MLP neurons of a small language model. Each row is named by its layer, matrix (up: input weights; down: output weights) and neuron, and shows model dimensions 144-239. Each number is 128 + 32 x the weight over its row's rms, rounded and kept within 0 to 255.
After each neuron's rows, "fires after" lists the tokens most often just before its 100 highest values on Wikipedia text that the model never trained on.

L3.up1598 [116  99 142 129 157  63 162  82 116 123 108  99 137 125 117 208 181 129 132 149 160 134 124 126 135 142 201  91 133 153  47 148 133  92 123 119 131 129  77 138 115 173 123 114 178 114 142 170 121 103 152 110  19 125  94 124 100 111 166 140  75 121 119  96 147 174 147 121 129 172  98 155 107 114 102  87  88 141 125  79 142 103  80 135 165 108 126  90 127 128  63 124 165 142 179 104]
L3.down1598 [117  98 168 210 220  99 117 109 108  77 120  94 121  88 193 160 103 134  75 156  88 171 131 174 163 137 112 139 144 135 144 147 110 130 135 137 116 108 114  88 105 147 102 131 106 114 150 114 127 182 169 140 113  95 169 167  89  90 101 117 172  87 123 110 118 142 118 143 117 154 125 137 183  78 108 102 152  66  92  83 166 146 118 155 149 153  83 137 136 184 101 103  98 190 121 195]
fires after: " |", ";", ".", " 47"

L4.up1397 [121 128 127 147 100 140 106 120 125 162 134 146  99  65  99 106 110 100 168 123 179 100 106  71 134 162 186 101 131 177  90  59 157 162 101 124 117 177 132  70 138 108  52 168 170 143 123  98 120  72  81 151  99 166 132 118 123 134 160  91 160 120 134 183 117 120  73 117 124  97 120 122 110 134 115 179 125 161 168 158 136 102 162  99 200  93  95 134  94 136 157 138 141 177 127 136]
L4.down1397 [116 144  93 105 207 160 114 162 119 129 146 184 155 158 174 106 143  83 114 103  93 116 175  94 136  79 156 127 121 104 126 167  74 156 146 142 145 138 119 144 116 134 181 111 112 166 125 140 121 160 111 116  91 121  97 135  87 167 128  96 138 161  86 118 141 155 158 138 138 156 168 111 145 150 159 122 160 100 136 126 128 103 133 144  50 159 169  84 146 108 109 103 123 125  95 150]
fires after: ","

L3.up267 [142 142 119  80 117 136  89 148 124  95 109 112 112 165  97  74 153  81 129  75 196 164 160 141 116 106 125  92 108 210 164 135 104  76 117 117 107 111  94 103  93 106  73 102 129 195  82 113 123 149  45 103 199  68 168 150 148 102 197 195  76 137 179 158 131 138 132  81 104 161 190  75 167 216 139 107 119 124 104 137  65 142 157 148 121 109 109  96 186 147 138 111 115 107 179 131]
L3.down267 [ 85 133 168 148 133 104 185 117 130 145 134 117 169 160 113 132 148 131  63 113 126  48  96  83 147 158 115 166 131 121  75 186 137 167 144 126 119 120 151 127 146 102 161 160 116 160 152 203 141  84  95 123  92 123 119 136 143 163 155 140 122 153 141 111 114 112 139 105  95 152 160 143 124 123  88 133 133  62 178  79 127 107 135 162 133 134 139 117 133 142 134 115 124 123  84 143]
fires after: " |", "|", ";", "-", " 50"

L4.up630 [ 90 113 120 187 169 114 144 147 174 137 106 195 117 111 104  90 156 114 134 183 199 120 171 130  62 129 140 114 127 144 156 186 161 148 120 145  66 130 194 116 120 110  48 194 119 114 135  67 130 136 111 110  96 161 139  91 111 127 155 140 166  78 177 200  96  90 136  78 137 148 182 132  82 141 101 134 171 161 142 115  62 107 149 121 141 101 156 164 169 127 177 164 142 180 126 126]
L4.down630 [102 113 152 149 119 125 143 145 195 187 150 149 130  91 109 186  90 136 125 101 111 146  96 115 181 100  60 130 128 130  90 142 116 109 110 191 114 178 189 130  96 177 145  29 121 121 229 161 190 143 130 143 124 106 129 153  98 136 114 137  78 121  91  93 163 129 109 133 114 145 138 151 145 104 122 152 110 107 124 193 158  83  79 151  57 123  83 119 142  99  94 121 167 100 115 111]
fires after: ",", " however"

L4.up350 [192 123 150 135 130  73 136  83 103 112 125 131  96 107 142 154 160 141  96 127 129  86 176 111 129 109 156 114  84  80 143 149  88  98 173 145 141 161 118  91 162 171 164  60 101 135 132 157 121 148 143 102 109 141 113 139 121 171 121  43 142  75 189 135 122 166 152  76  85 189  67 157 154  66 144 122 146 124 143 135  78 131 181 188 193 101 145 142 147 191 150 146 194 140 200 156]
L4.down350 [155 131 118 116  99  67 137  86 144 164 150 146 208 121 138 146 121 120  79 188 119  99  83 175 131 157 107 154 103 102 132  82 112 180  96 130 182 155 105 138 148 125 229 127 158 156  76 137 161 147 118 128 170 227  98 102  90 104  53  87  83 149 139 160 144 121 106 193 140 122  66 157 109 110  79 114 137 138 114 142 100 150 148 138 122 179 179 166 145 139 141  53 144 102  51 141]
fires after: ".", "=", "Early", " The", "%"

L3.up316 [ 51 104 138 161 119 146 151 145  95 102 166 166 162 127 103 137 159 105 164 145 143  89 159 102 134  66 199 134 107 130 161 162 126  90 143 135 101 115  66 118 156 146  85 109 176  95 119 153 140 144  68 106  82 134 126 111 140 141 163 146 137 127 145 131  68 100 113 113 134 186 151 136  63 142 117 102 153 113 104 137  93 119 157 176  99 142 174 156 118 185 180 205 148 136 113 116]
L3.down316 [ 85  86  81 143 112 123 133 118  80 155 147 137 141 128  64 124 108 126 118 121 205 129 158 120  84  92 104 125 118 134  79 139 120 146  99 154 167 195 107 171 134 153 162 115 108  68 143  67  75 117  63 123 146 132 105 115 162 166 138  97 106 136 148 115 135 125 132 146 137 165 106 117  72 120 108 155 148 182 126  79 149 105 162 126 144  84 120 182  91 111 178 168 132 122  73 127]
fires after: " |", " —", ";", " (", "−", " –"

L3.up1169 [135 109 128  91 185 141 168  74 139  63  70  76 115 107  87 173 178 130 128 115 163  89 142 144  73 115 146 103 130 155 117 124 138  81 105 162  86 100  30 130 126 174 139  90 138 169 114 189 108 142 178 140 104  89 109 148 147 100 157 110 119 135 123 130 153 104 166 105 121 137 211 150 123 126 115 102 139 120  63  55 111  86 102 125 105 155 126 139 137 174 111 195 129 137 144 101]
L3.down1169 [153  71 113 166 163 105 130  49 114  78 135  91 170 160 121 138 135 130 166 152 147 139 161 109 166 203  97 138  95 112 119 175 128 138 172 128 133 180 144 161 122 168  87 134  99  92 106 116 146 120 121 172  72 112  58 141 155 174  73 159 145 164  98 137 107 107 109 171  85 133 189 105 130 139  90 164 115  60 105 104 159  60 123 153  95 177 122 163 147  87 161 128 136 124  75 154]
fires after: " |", ";", " GF", " L"

L4.up248 [ 37  99 144 151 161 123 124 139 102 153  99 129 108 124  99 138 137 114 176 137 160 152  82 111 161  64 160 179 104 159 122 147 113 112  87 148 124 140 118  65 124  98 137 131 110 152 116 121 145 104 129 118 120 143 131 133 137 113 149 140  92 110 166 192  83 111 162  58 118 142 135 155 117 102 145 126 163 160 125 109 209 129 168  89 154 120  98 131 135 238 119 134 153 157 126 117]
L4.down248 [ 92 103  87  79 148 117 130 158 142 154 165  94 135 115 103 136 107 199 160 140  70 154 140 101 102 133 120 155 162 125 143 158 148  81 107 139 141 128 197 171  98 143 148 200 108 199 124 105  68 125  84 106 137 161 152  92 127 158 104 140 126 113  82 130 148  94 106  94 124 118  86  92  89 142 171 155 120 136 178 138 132 111 102 132 114 119 108 137 158 163 131 149 123  42  99 191]
fires after: "-", " •", "|", "ip"

L3.up943 [139 149  88 122 168 184 120 155 237 144 160 113  80 189 110  86 119 128 113  84 133 122 118 151 106  94 105 107 141 122 115 126 121  84  95 115 114 145  91 157 121  66  58 110 107 168 106 113 170 111 119 150 109  31 187 161 123  70 155 129 193 133  82 196  83  90 100  82  92 141 177 122 111 149  90 129 195 135  95 111 123 180 129 107 101 122 150  65 167 162 156 174 146 168 116 143]
L3.down943 [100  85 129 140  41 190  98 129 138 132 140 126 174 126  97 132 102 107 193 116 136 151 108 127 161 152 158 128 143 123  61 146 127 159 141 101 150 135 112 197 108 121 129  63 164 157 150 105  62 132 137 131 130 141  61 148 145 169 125 158 107 181 177 113  73 198 112 202  89 116 114 127 150 136 182 177  82 184 142  77 136 120 130 136 143 149 138 188 111 137 124  85 141 101 141  86]
fires after: "|", "-", "The", " and", " the", " St"

L4.up938 [ 79  60 163  97 139 141 140  89 179  85  94 174 159 186 116 120 131  85  98 115 132  73 177  82 147 110 121 113 118 121 168 166 162  96 164 129 132 123 134  99 131 147 127 109 187  63 125 102  98 161  79 138 146 140 132 111 136 104 158 103 188 105 206 181 174 102 140 104 115 129 109 137 113 157  73 123 183 122 110 148  43 119  49 165  97 101 146 123 149 120 144 134 107 135  83 102]
L4.down938 [ 82 124 116 103 145 113 100 173  93 161 157 125  75 124 109  63 111 100 175 114 159 145 101 108 152  75 168 185 140 135  99  55 163 169 146 156  72 109 106 132 119 133 134 114 107 153 145 163  68 155  84 127 113 134 111  93  91 118 136 118 105 124 162  79  67 168 116  89 167 132  88 117  89 105 138 158  93 113 120 128 109 207 178 120 149 132  57 151 157 109 125 107 133  73 114 219]
fires after: " (", "(", "hi", " \""

L3.up854 [148 108 119 151 140 119 138 170  80  84 130 132 171 115 120 137 141 103 176 152 116  86 194 124 133  32 152 132 144 141 137 137  83  67 104 157 135 133 151 124 137 163 140 107  74 143  97 124 195 159 103 133  94 114 164 139 135 149 166 105 142  87 113 171 167 157  93  28  81 172  94 143 131 136 167  89 196 174 104 106 100 143 129 180 187 131 101 127 143 117 161 177 128 166 182 153]
L3.down854 [104  97  63 144 179 108 132 126 106   0 170 168  81  94 104 124 148 134 150 140 131  51 124 121 142  94 171 150  87 122  87 128 134 143 120 168  82 124 127 162 126 111 149 164  87 104 105  76 129 149 124 115  67 151 142 112 145 119 161 114 125  73 104 171 107 111  83 100 133 122  92 112 147 137 135 111 120 152 158 117 161 113 136 137 129 179 149 141 169 165 163 112 179 167 108  96]
fires after: "|", " |", " All"

L4.up747 [ 95  95  97 148 164 151 131 136 107 156  71  91 120 181  81 116 175 110 189 170 165 160 137 123 131 145 126 186 135 161 153 118  86 129  92 122  88 137  90 111 107 184  64  96 110 219 114 173 133  82  41 152 160 122  90 101 142 109 126 115  94 128  95 109  66 111 160 145 146 135 192 128 125 162 132 145 127  89  98  89 141 126 105 178 169  92  83 120 187 125 127 106 171 119 122 128]
L4.down747 [101 114 128  52 113 149 149 128 144 129 118 143 106 167 110 102 189 165 102 153 124 185 115  80 132  56 117 124 138 158 177  96 103  97  81 133 184 145 174 151  70  80 111 129 109 125 145 156 134 126 159 131 155 115 138 140  83 212 195 161 101 117 114 111 168 122 110 167 224 104 108 115  86 152  80 147 147 109 147 138 122 132 119 101  49  70 141  89 176 152  57 117  99 150 151 148]
fires after: " |", "|", "ed"

L3.up975 [126  48 144 105 103 154 218 115 165 100 115 172  98 134 114  76 126  86 136 167 149 114 172  67 108  83 116  94 127 133 194 145 126  92 138 143 160 116 105 109 102 200 116  87 144 118 126 136 213 135 147 123 121  75 139 137 167 100 149 146 163 101 163 211 136 105 161  78 106 154 105 138 119 104 131 103 166 187 107 134 107 165  87 202 132 120  97 153 162 163 115 173 151 172 162 136]
L3.down975 [114 174  89 165 181  48 143 143 224 100 141 176 164  95 118 160 140  97 165 147 150  98 130 133 170 142 111 139  57 125 137 127 116 119  97 126  86  94  97 102 143 134 124 168 141 196 167  98 103  61 181 126 140 150 123 146 142 105  66 132  27  34 148  90 124 153 132 148 141 141 112 118 137  83  90  99 111 143 161 108 165  19 131 117 118 158 105 137 164 149  79 159 146 129 117 106]
fires after: "|", " |", " 2", " 5", " 10", " 3"

L4.up617 [120 128  99 130 120  99 128  97 154 122  96 137  98 148 112  79 154 130 129 152 211  89 149 115  93 126 136 124 141 131 162  62  98 104 158 135 115 160 148 120 148  87 151 137  82 153  48  77  74 168 121 113 136 125 168 114 132  71 119  99 135  38 165 202 169  84  74  56 110 164 158 125 110 153 122 166 172 134 115 167 117 136 187  87 155 108 120 106 186 185 162 220 129 159 138 154]
L4.down617 [159  74 193  51 112 135 172 149 164 109 107 160 123 135 148 171  59 130 133 180 117 112 101 192 131 137 162 100 113 110  97 139 140 122 127 145 113  63  91 137  94 161 206  84 140 145 131 205 151 113 150 176 136 133 102 154  80 110  76 138 105 191 110 157 109 186 155 156 123 102 130 171 169 170 143 104 132 120 115  94 106 136 124 156  38 148 143 186 103 109 134 112 133  86 109 168]
fires after: ",", "|"

L3.up1466 [110 125 151 127 110 112 198 166 123  89  71  68 105 113  72 102 154 107 135 114 129  64 204  97  69  56 129 130 150 160 154 151  90 134 108 133 106 110  75 138 134 152 126 108 164 135 178 178 134 138 128 142  56 145 111 155 161 179 135 115 116 113 123 142 115 165 110  93 112 161 130 168  95 126 120 112 197 171 108  93  73 120 166 174 186  55 143 155 134 182 148 182 176 140 135 171]
L3.down1466 [132  62 115  81 163 141 172 148 106 107 189 165 127 171 129 118 151 114 144 119 139 109 129  83 123 141  62 153 150 104  90  95 111 111 118  91 122  89 123 103  94  93 105 141 124 101 111 154 130 141 128 180 142 100  78 134 195 161 176 106 184 154 117 115 114 168 108 109 172 136 129 134 119 160  88 147 158  97 104 123 123 164 132 146 191 160 114 132 166  84 114 194 158 120 146 156]
fires after: " |", ";", ",", " 8"

L3.up1004 [ 87  97 131 131 159 135 155 138 200 145 142 132  73 145  96 201 126 115 104 157 132  79 126 128 116 123 150 187 111 134 175 116 115 100 166 135 121 133 110  78 121 118  60  66 121 116 146 150 114 123 145 101  83 122 121 128 117  74 149 142 168  72 137 151  71 127 117 128  97 165 157 120 102 113 114 155 176  82 163 196 174 123 117 133  94 143 195 155 134 118 129 140 184 175  83 164]
L3.down1004 [ 83 102 104 107 154 124 128 136 153 125 135 130  59 157 106 122  99  78 222  96 200 179  99  76 127 126  96 139  85 155 163 157 149  95 103  97 154 109 152 135  80 138  89 144 126 152  98 126 158 109 116 156 104 117 146 109  92 137 135 152 129 184 103 214 177 103  84 171 145  93 192 134 123 144 187 164 122 136 156  80 136 141 136  76  99 160 123 100 150 133 134 199 137 148 153 123]
fires after: " |", ":", ",", ";", "-", " the"

L4.up1797 [119  48 176 102 137  81 124 143 141  98 108 197 101 123 136 120 142  88 157 162 163 119 122  91 131 136 166 109 122 146 187  88  68 100 153 151 173 106 161  67 135 134 103 119 165  64 123 106 103 174 134  97 140 126 107  99 105 109 168 120 162 111 157 166 112 102 125  48 125 168 102 170 101  90 183  75 141 135 112 119  92 179 100 115  98  89 149 113 155 111 142 230 169 148  95 148]
L4.down1797 [157 124 155 212 174 149 114 112 129 113 100  77 148 124 221 147 118 119 156 161  46 154 203 109 147 141 142 111 137  84 109 153 128 106 101 150 115  84 102 125 137 144 133 157 142 133 106 179 113  95 197 150 122 148 227 146 130 114 137 152 168  83 130 157 133 112  87 118 115  82 117 133 169 116 113 174  70  89  77 150 104  80  98  92 118 149 123  98   1 114 124 100 117 194  91 138]
fires after: ".", "\n\n", "\n", "-"

L4.up1650 [ 29  82 170 123  87 121 194 138 126 114 102 113 179 139 105 156 149  52 130 118 126  84 200 105 154 147 168 129 111 139 182 165 127 103 124 121  94 112 188  52 124 107  97 146 186 117 134  62  98 189 115 136 151 109 149 107 112 136 138 100 138 134 111 164 156  98 104 113 147 126 137 131  62 113 119 120 191 111  75 148  80 105  68 173  99  91 142 114 164 162 127 148 151 138  75 165]
L4.down1650 [184 137 150 148 112 139 100 151  76 135 110 141  73 100 126  92 137 140 169 150 132 123 133  95  80 104 150 146 140 141  80  92 137 186 158 176  80 141 109 172 128 125 126 165  78 190 174 176 131 121 109 155 123 149 159 159  74  68 108 128  81  79 137 114 143 150 106  58 162 142 109 148 141 130 148 108 117 151 172 145 150 181 153  89 123 148  63 100 133 174 133 141 118 115  46 150]
fires after: " (", "\n\n"

L3.up438 [ 74 155 140 115 157 143 154 106 108 146 118 142 108 113 166 158 140  82  60 155 159 136  93 127 124 121  69 190 108 112 175 156 110 117 120 175  93  93  44 107 138 152 100 151 211  84 170 141  82  92 125 148 116 176 110 129 164 136 184 114 175  89 153 122 137 146 157  69 148 156 115 116  77 107 142 108  90  72 140 153 164 108 116 154 107 114 188 130 130 161 114 122 121 107 150  58]
L3.down438 [ 90 161  60 115 144 139 143 139 107 164 140 146 173  66  86  67 152 129 127  93 114  58 133 136 100  90 144 151 148 194 115 163 151 129 120 112 120 121 155 180 123  59 236 115 112  42 109  99  61 131 121 104 156 145 119 168 133  77 148 155  73 138  81  91  97 122 132 205 148 122 124  95  93 150 117 129 173 145 103 159 174 105 134 141 158  86  71 183 131 104 119 141 109 103 104 145]
fires after: " |", " —", " .", " -", "0"

L4.up3 [119 159 101 131 175 102 121 121 201 161 151 192  43 142  85 122 184 107  85 147 212 102 101 104 128 156 144 125 102 177 136 162 140  89 154 118 105 162  97  66 158  94  82 176 186 151 103 124 148  42  92 136  95 160 132  81  92  87 141 111 133  75 135 183 113  82 113 141 119 121 142 141 115 170  87 175 100 166 112 162 137  95 175 144  99 115 101 140 147 110 135 172 131 157  75 161]
L4.down3 [150 133 114  80 113 199 145 127 155  87 205 144 139 187 180 143 137 134 120 131 110  88 130 102 166 125  94 108 108 160 150 123 119 126 139 153 151 130 128 146  92 193 114  68  75 131 108 164 116 143 115 135 139  98 213  86 121 118 155 141 125 136 129  99 137 104 144 154 156 110 188 138 117 133 113  96 138  27 115 147 125 133 110 175 135 172 147  78 101 165 136 136 164 144 170 138]
fires after: ","

L4.up1982 [152  94 133 138 125 163 168  98 137 150 126 120 128  80 126 141 129 100  72 149 145 133 134 154 119  90 185 173 176 158 141 126 114 128 152 124 198 116  78 120 123 159 123  69 159 133 115 166 163  86 136  99 116  65 121 136 124 126 196  90 167  86 120  94  45 150 173 142 157 174  81 158 153 161 105 121 147 120 157 128 126  98 106 186 120 104 144 137 110 137 125 117 167 131 107 130]
L4.down1982 [102 130  80 101 185 126 104 149  37 150 131 116  98 131 160 120 144 116 207  89 134 167 117  72  85 131 100 137 191 123 132 136  86 153 140 141 138 106 138 163  66 141 168 179 144  61  73  85 130 132 125  83 146 105 117 111  99 137 199  99 155 168  80  80 108 104 114 208 248 147 157 120 142 172  97 141 134 133 134 111 154  96 158 100  98 118 140 103 154 130 150 146 136  58 118 111]
fires after: " |", ";", "|"

L4.up734 [155 137 108  79 117 125 137 153  91 142 175 133 148 119 163  90 149 135 164  77 146 100 166 142 107 109 148  90 126 151 178 173  69  97 127 115 136 135 136 158 172 130  81 152 102 104 162 130 185 139  96 121 139 135 183 144 126 105 152 124 129 111 143 174 123 110 135  57 128 123 140 145 178  95  81  59 109 157 150 105  84 152 110 134 109 110 121  70 139 107 130 196 137 173 129 134]
L4.down734 [112 168 135 173  62 138 149 131 118 140 138 138 213  97  80 154 145 128 181 111 183  59  96 139 169 129 159 110 110 141  55 110 111 175  95 139 137 123 126 100 130 145 135 101  82 172 119  81  65 127 129 137 125 125  77 128 134 147 140 102 152 162 103 140 140 171 192  98 168 140 170 108  76 212 112  79 150 111  99  82 119 165 106 179 161 141 143 223 137 149 167 105  98  98 164 107]
fires after: " the", "The", " The"

L3.up72 [ 97 105  95 122 123 119 134 136 109 119  88 123 160  71 143 144 129 145  71 128 110 102 146 128 117 106 152  94 177 145 172 156  82 152  78 124  99  98  47  83 129 108 119 149 129 138 164 198 177 149 176 110 122 174 156 142 121  93 148  84 121  64 130 125 135 130 143  98 107 166 128 174 118  89  90 135 139  61  92 110 132 115 149 143 130  90 133 146 134 181 159 169 125 136 169 136]
L3.down72 [ 99  85 125 149 156 185 124  96  93 206 141 118 156 133 130 136 158  50 103  88 134 165 119 110 129 106 153 218 136 111  67 110 107 158 112 164 132 102 129  83 108 153 161 129 161 100 138 113 158  96 137 174 124  95 109  49 144 172 104  79 164 113 110  64  98 133 100 192 201 112 110 135 124 150  72 144 142  97 166 151 123 123 124 134 128 149 110 124 139 109 140  89 109 112 123 161]
fires after: ";", " |", " 8"

L3.up92 [119 124 122 100 148 155 175 167 131 144 159 119 125 180 118 113 156  24  98 135 185 117 184  92 106  16 120 121 142 198 141 105  79 103 126 133 188  76 173 168 130 158 135  91 104 118 127 150 154 161  80 122 114  70 186 125 103 124 117 130 150 108 144 187 147 121  75  43 104 136 139 151 144 180 119  97 157 152  99 129  88 124 143 207  90 100 133 106 124 128 155 193  97 150  97 133]
L3.down92 [ 68 117 148  88 148  99  38 141 141 156 129 132 161 159 117 148  98 107 123 116 120 185 126  89 106 117 186 130 117  83 115  59 169  88 107 102 140 180 145 125 111 116 130 108  97 169 105 139  40 124 136 109 124 119 136  83 115 114  91  95 161 107 171 132  75 157 113 119  80 115 124 105 203  97 169  90 145 194 118 152 150 136 113 111 148 125 120 112 154 181 154 134 161 152 139 148]
fires after: " \"", " |", "|", "The"

L4.up589 [213  99 165 108 129 169 129 132 109 120  90 139  58 126 114 106 151  97  89 101 107 165 178 138 145 152 142 105  90 141 126  90 107 123 150 133 159  95 138  97 128 181 139  90 120 121 104 146 131 129 212 118  92  78 103 129 113 128 172 140 178 102 189 111 190 171 147  95 120 158 117 167 180  94 142 186 131 116 116 123  88 154 143 167 137  69 131  99 155 116  95 152 164 154 167 184]
L4.down589 [152 150 158 119 115 111 114 139 122 112 128 137 116 102 132 151  91  86  71 143 106 148 153 140 173 154 162  80 141 146 122 149 122  66 140 125  77  61  98 151 128 128  91 115 151  98 153 157 135 129 155 154 138  44 150 162  54 121 122 197 229 184 183 121 194 183 102  88 112 156  78 123 117 136 149 100 147 110 120  42 104 116 133 124  96 142 164 134 113 134 137 110 158 135 151  79]
fires after: "|", "\n", "Early", "."

L4.up926 [ 97 135 127  91 146 124 157  81 160 161 161 179 154 173 118 106 163  96 167 126 180 168 163  84 129 115 130 132 125 153 172 147  74  55 141  74  82 133 149 150 122 127  80 147 132 124 138 100 162 123  75 108 134 102 179 120 147 150 118  79 192 131 108 193 101 126 107  42  92 135 136 137 153 119 133 143 140  63 127 174  52 113 144 163 145 145 124 129 156 115 130 123 136 131  78 169]
L4.down926 [121 131  88  92  85 137 135 128 134 127 107 114 143 135 142 157  94  95 134 135  74 129 154  61 111 110 162  82 166  68 154  68  92 111 107 145 146 156 110 107  94 156 171 103 123 184 108 118 191 108  69 121 140 175 183 107 175 101  76  77  99 136 144  80 116 113 140 168 135  96 115  52 110  64 130 149 107 136 105 111 122 178 145 130 137 153 127 115 144 154 126  95 163  65  91 107]
fires after: " ", " (", " \"", "-", ":"

L3.up1737 [ 61 111 156 118 135  97 147 123 124 119 160 118  73 202 105  98 187 111 122 133 169 121 127  83  80  71 133  80 145 165 189 171 130 101 112  82 176 129  83 127 128 138  68 120 120 142 115 110 129 135  96 127 153 138 153 129 126  78 165 122 117 102 152 184 105 105 100 102  70 164 190 163 161 147 154  92 120 159 120  87 125 154 157 211 180 109 111 154 163 102 173 132 136 115 124 140]
L3.down1737 [161 100 122 102 155  81 106 194 117 111 125 117  92 154  59 133 117 123 132 146 130 146 191  82 117 132 112 147 106 100 107 130 146 108 161 223 150 162 160 116 128 129 133 100 139 123  84 124  83 155  70 139 156 134 108  97 111 113 159 139 100  89 179 120 133 157 158  84 100 143  47 130  97  86 117 116 155 171 144 155 145 107 117  99 184 110 153 151  81 143  89 113 162 150 161 146]
fires after: "-", "|", " |", " •"

L3.up214 [122 125 145 137 143 106 148  79 141 126  95 139 158 143 103 155 135 142 180 144 127  78 144  83 166  97 228 112 123 195 129 181 111  86  85  98 123 137  95  99 134 129  81 152 103 125 132 156 146 165 135 101  87 160 134 161 153 118 192  58 113  89 164 144 100 159 107  41 134 140 115 150 117 161 108 147 162 140  82  82 112  98 151 160 184 148 148 138 155 167 164 173 122 132 182 143]
L3.down214 [172  92 168 167 133 136 121 123 153  73 129  60 171 118 191 137  80 108 112 168 105 136 151 146 172 197 119 157 116  96  96 150 134  76 129 196  88 138 137 170 133  63 117 148 147  75 116  90 224 166 118 154 120 129  93 105 174 145  83 106 153 106 130 132 166  86 100 104 101 106 113 115 125 129  87 106  83  80 105 141  90 117 146 112 155 126 150 103 107 192 128 106 127 131 121 112]
fires after: ";", " |", " 8", " 15", " 13", " 1"

L4.up1199 [ 95 153 136  85 114 131 160 120  72 104 145  91 105 130 112 142 180 110 156  84 221  90 128 112  75  90 113 184 126 143 143 124 106  62  76 165 131 175 113 156 111 117 126 129  76 134  94  80 151 137  84 119 135 129 206 126 160 120 171 154 141 128 186 152 126 150 135 117  97 149 151  97 104 168 169  79 184 127 118 124 124 156 153 162 133 100  79 103 166 125 135 146 172 131 164 120]
L4.down1199 [ 69 141 130  52 144 155 114 109 112 123 143 169  87 155  90 110 185 153 187 162 106 119 161 156  64 116 156 144 164 107  97 167 111 133 136 153 162 116 175 102 116  82 131 102 149 132 120  72 124 126 109 105 124 108 154 108 100 103 176 142 111  83 127 119 148 145 124 179 158 137  88 152 156 122 177 119 168 145 157 103 136 122 151 116  79 186 124 114 177 114 121 158 124 162 139 111]
fires after: "|", "-", "\n"

L4.up1130 [162 156 124  96 192 130 141  53 190 113  63 107 139 109 139 121 127 128 163 157 184 102 130 120 146  90 143 122 126 120 126 125 180 174 137 104  97 202 104  47 141 107 127 133  95 161  74 151  88  73 128  79  76  85 120  90 109 103 127  57 113  62 116 154 141  97 163 142 158 166 120 132 164 148 112 155 155 120 105 165 120 103 126 125  99 133 122 116 160  94 136 117 113 171  99 119]
L4.down1130 [146 128 113 152  71  75 131 138  81 114 124  93 105 100 137 151 104 146  82 144 123 127  92 105 117 143 200 122 118 105 173  70 153  91 122 153 141 153 103 137 107 193 107 140  97 136 139 109  82 134 123 168 100 178 100 151  97 114 171 145 124 150 125  95 133 134 122  89 122 114  68 113 139 105 149  84  70 110 124 153 148 209  90 158 100 149 106  17 144 138  96 107 186 175 210 149]
fires after: " to", " and", " can", ","

L3.up594 [121 135 165 145 139  92 156 103 117 144 154 108  76 135 117 159 194 112 156 145 114  79 120 143 167 132 172 126 121 192 108  93 103 125  71 101  86 110  52 170 127 145  81 129  95 105 144 144 133 131 151 101  66 137 157 182 122 112 144 178 115 148 146 123 134 144 129 100 140 147 170 127 129 163 131  99 130 145  99  79 137  87 143 177 159 115 119 118 139 166  67 151 129 144 153 116]
L3.down594 [200   0 105 173 110 147 121 109 143  66 170 130 100  98 120 136  84 121  97 117 173 158 100 176 161 192 157 107  53  64 108 160 161 101 148 149  79 145 149  75 123  98  70 156 131  86  91  53 181 124 106 151  46 103  95 127 122 106 127 132 187  87 182  78 101 133 170 118  94 158 151 111 128 124 112 126 145  99 129 165 123 163 135 134  94 120 131 119 102 155 111 108 138 167 139 114]
fires after: " |", ";", ",", " x"

L4.up971 [ 60 154 153 128 132 165 160 141 170 139 117 124 168 227 121 134 146  85 131 120 121 133 134  99 128 139 134 154 166 168 160 144 100 164 135  55  64  87 149  35 127 175 146 101 142 130 155 118 140 118 156 137 136  79 119  95 128 127 198 101 141 151 136 168 171 108 139 148 142 139 162 127  77  88 102 159 197  86 113 111  66 106 129 206 189 119 143 120 173 118 168 142 125 100 154 129]
L4.down971 [160 150 130 108  70 102 128 150 109  71 123 127 101 153 100  58 130 153 126 133 114 126 133 113 100  74 123 165 197  68 128 147 122 101 127 133 140 192 134  91 110 115 139 112 132 157 118 132 143 111 106 158 104  95 118 106 137 151 116  81  88 104  92  79 124 103 116  99 191 130 128 176  91 133 164 122  89 125 120 105  69 126 125 146 104 108 122 147 129 187 123 139  82 130 114  96]
fires after: " (", "=", "\n\n", "\n", " \"", " in"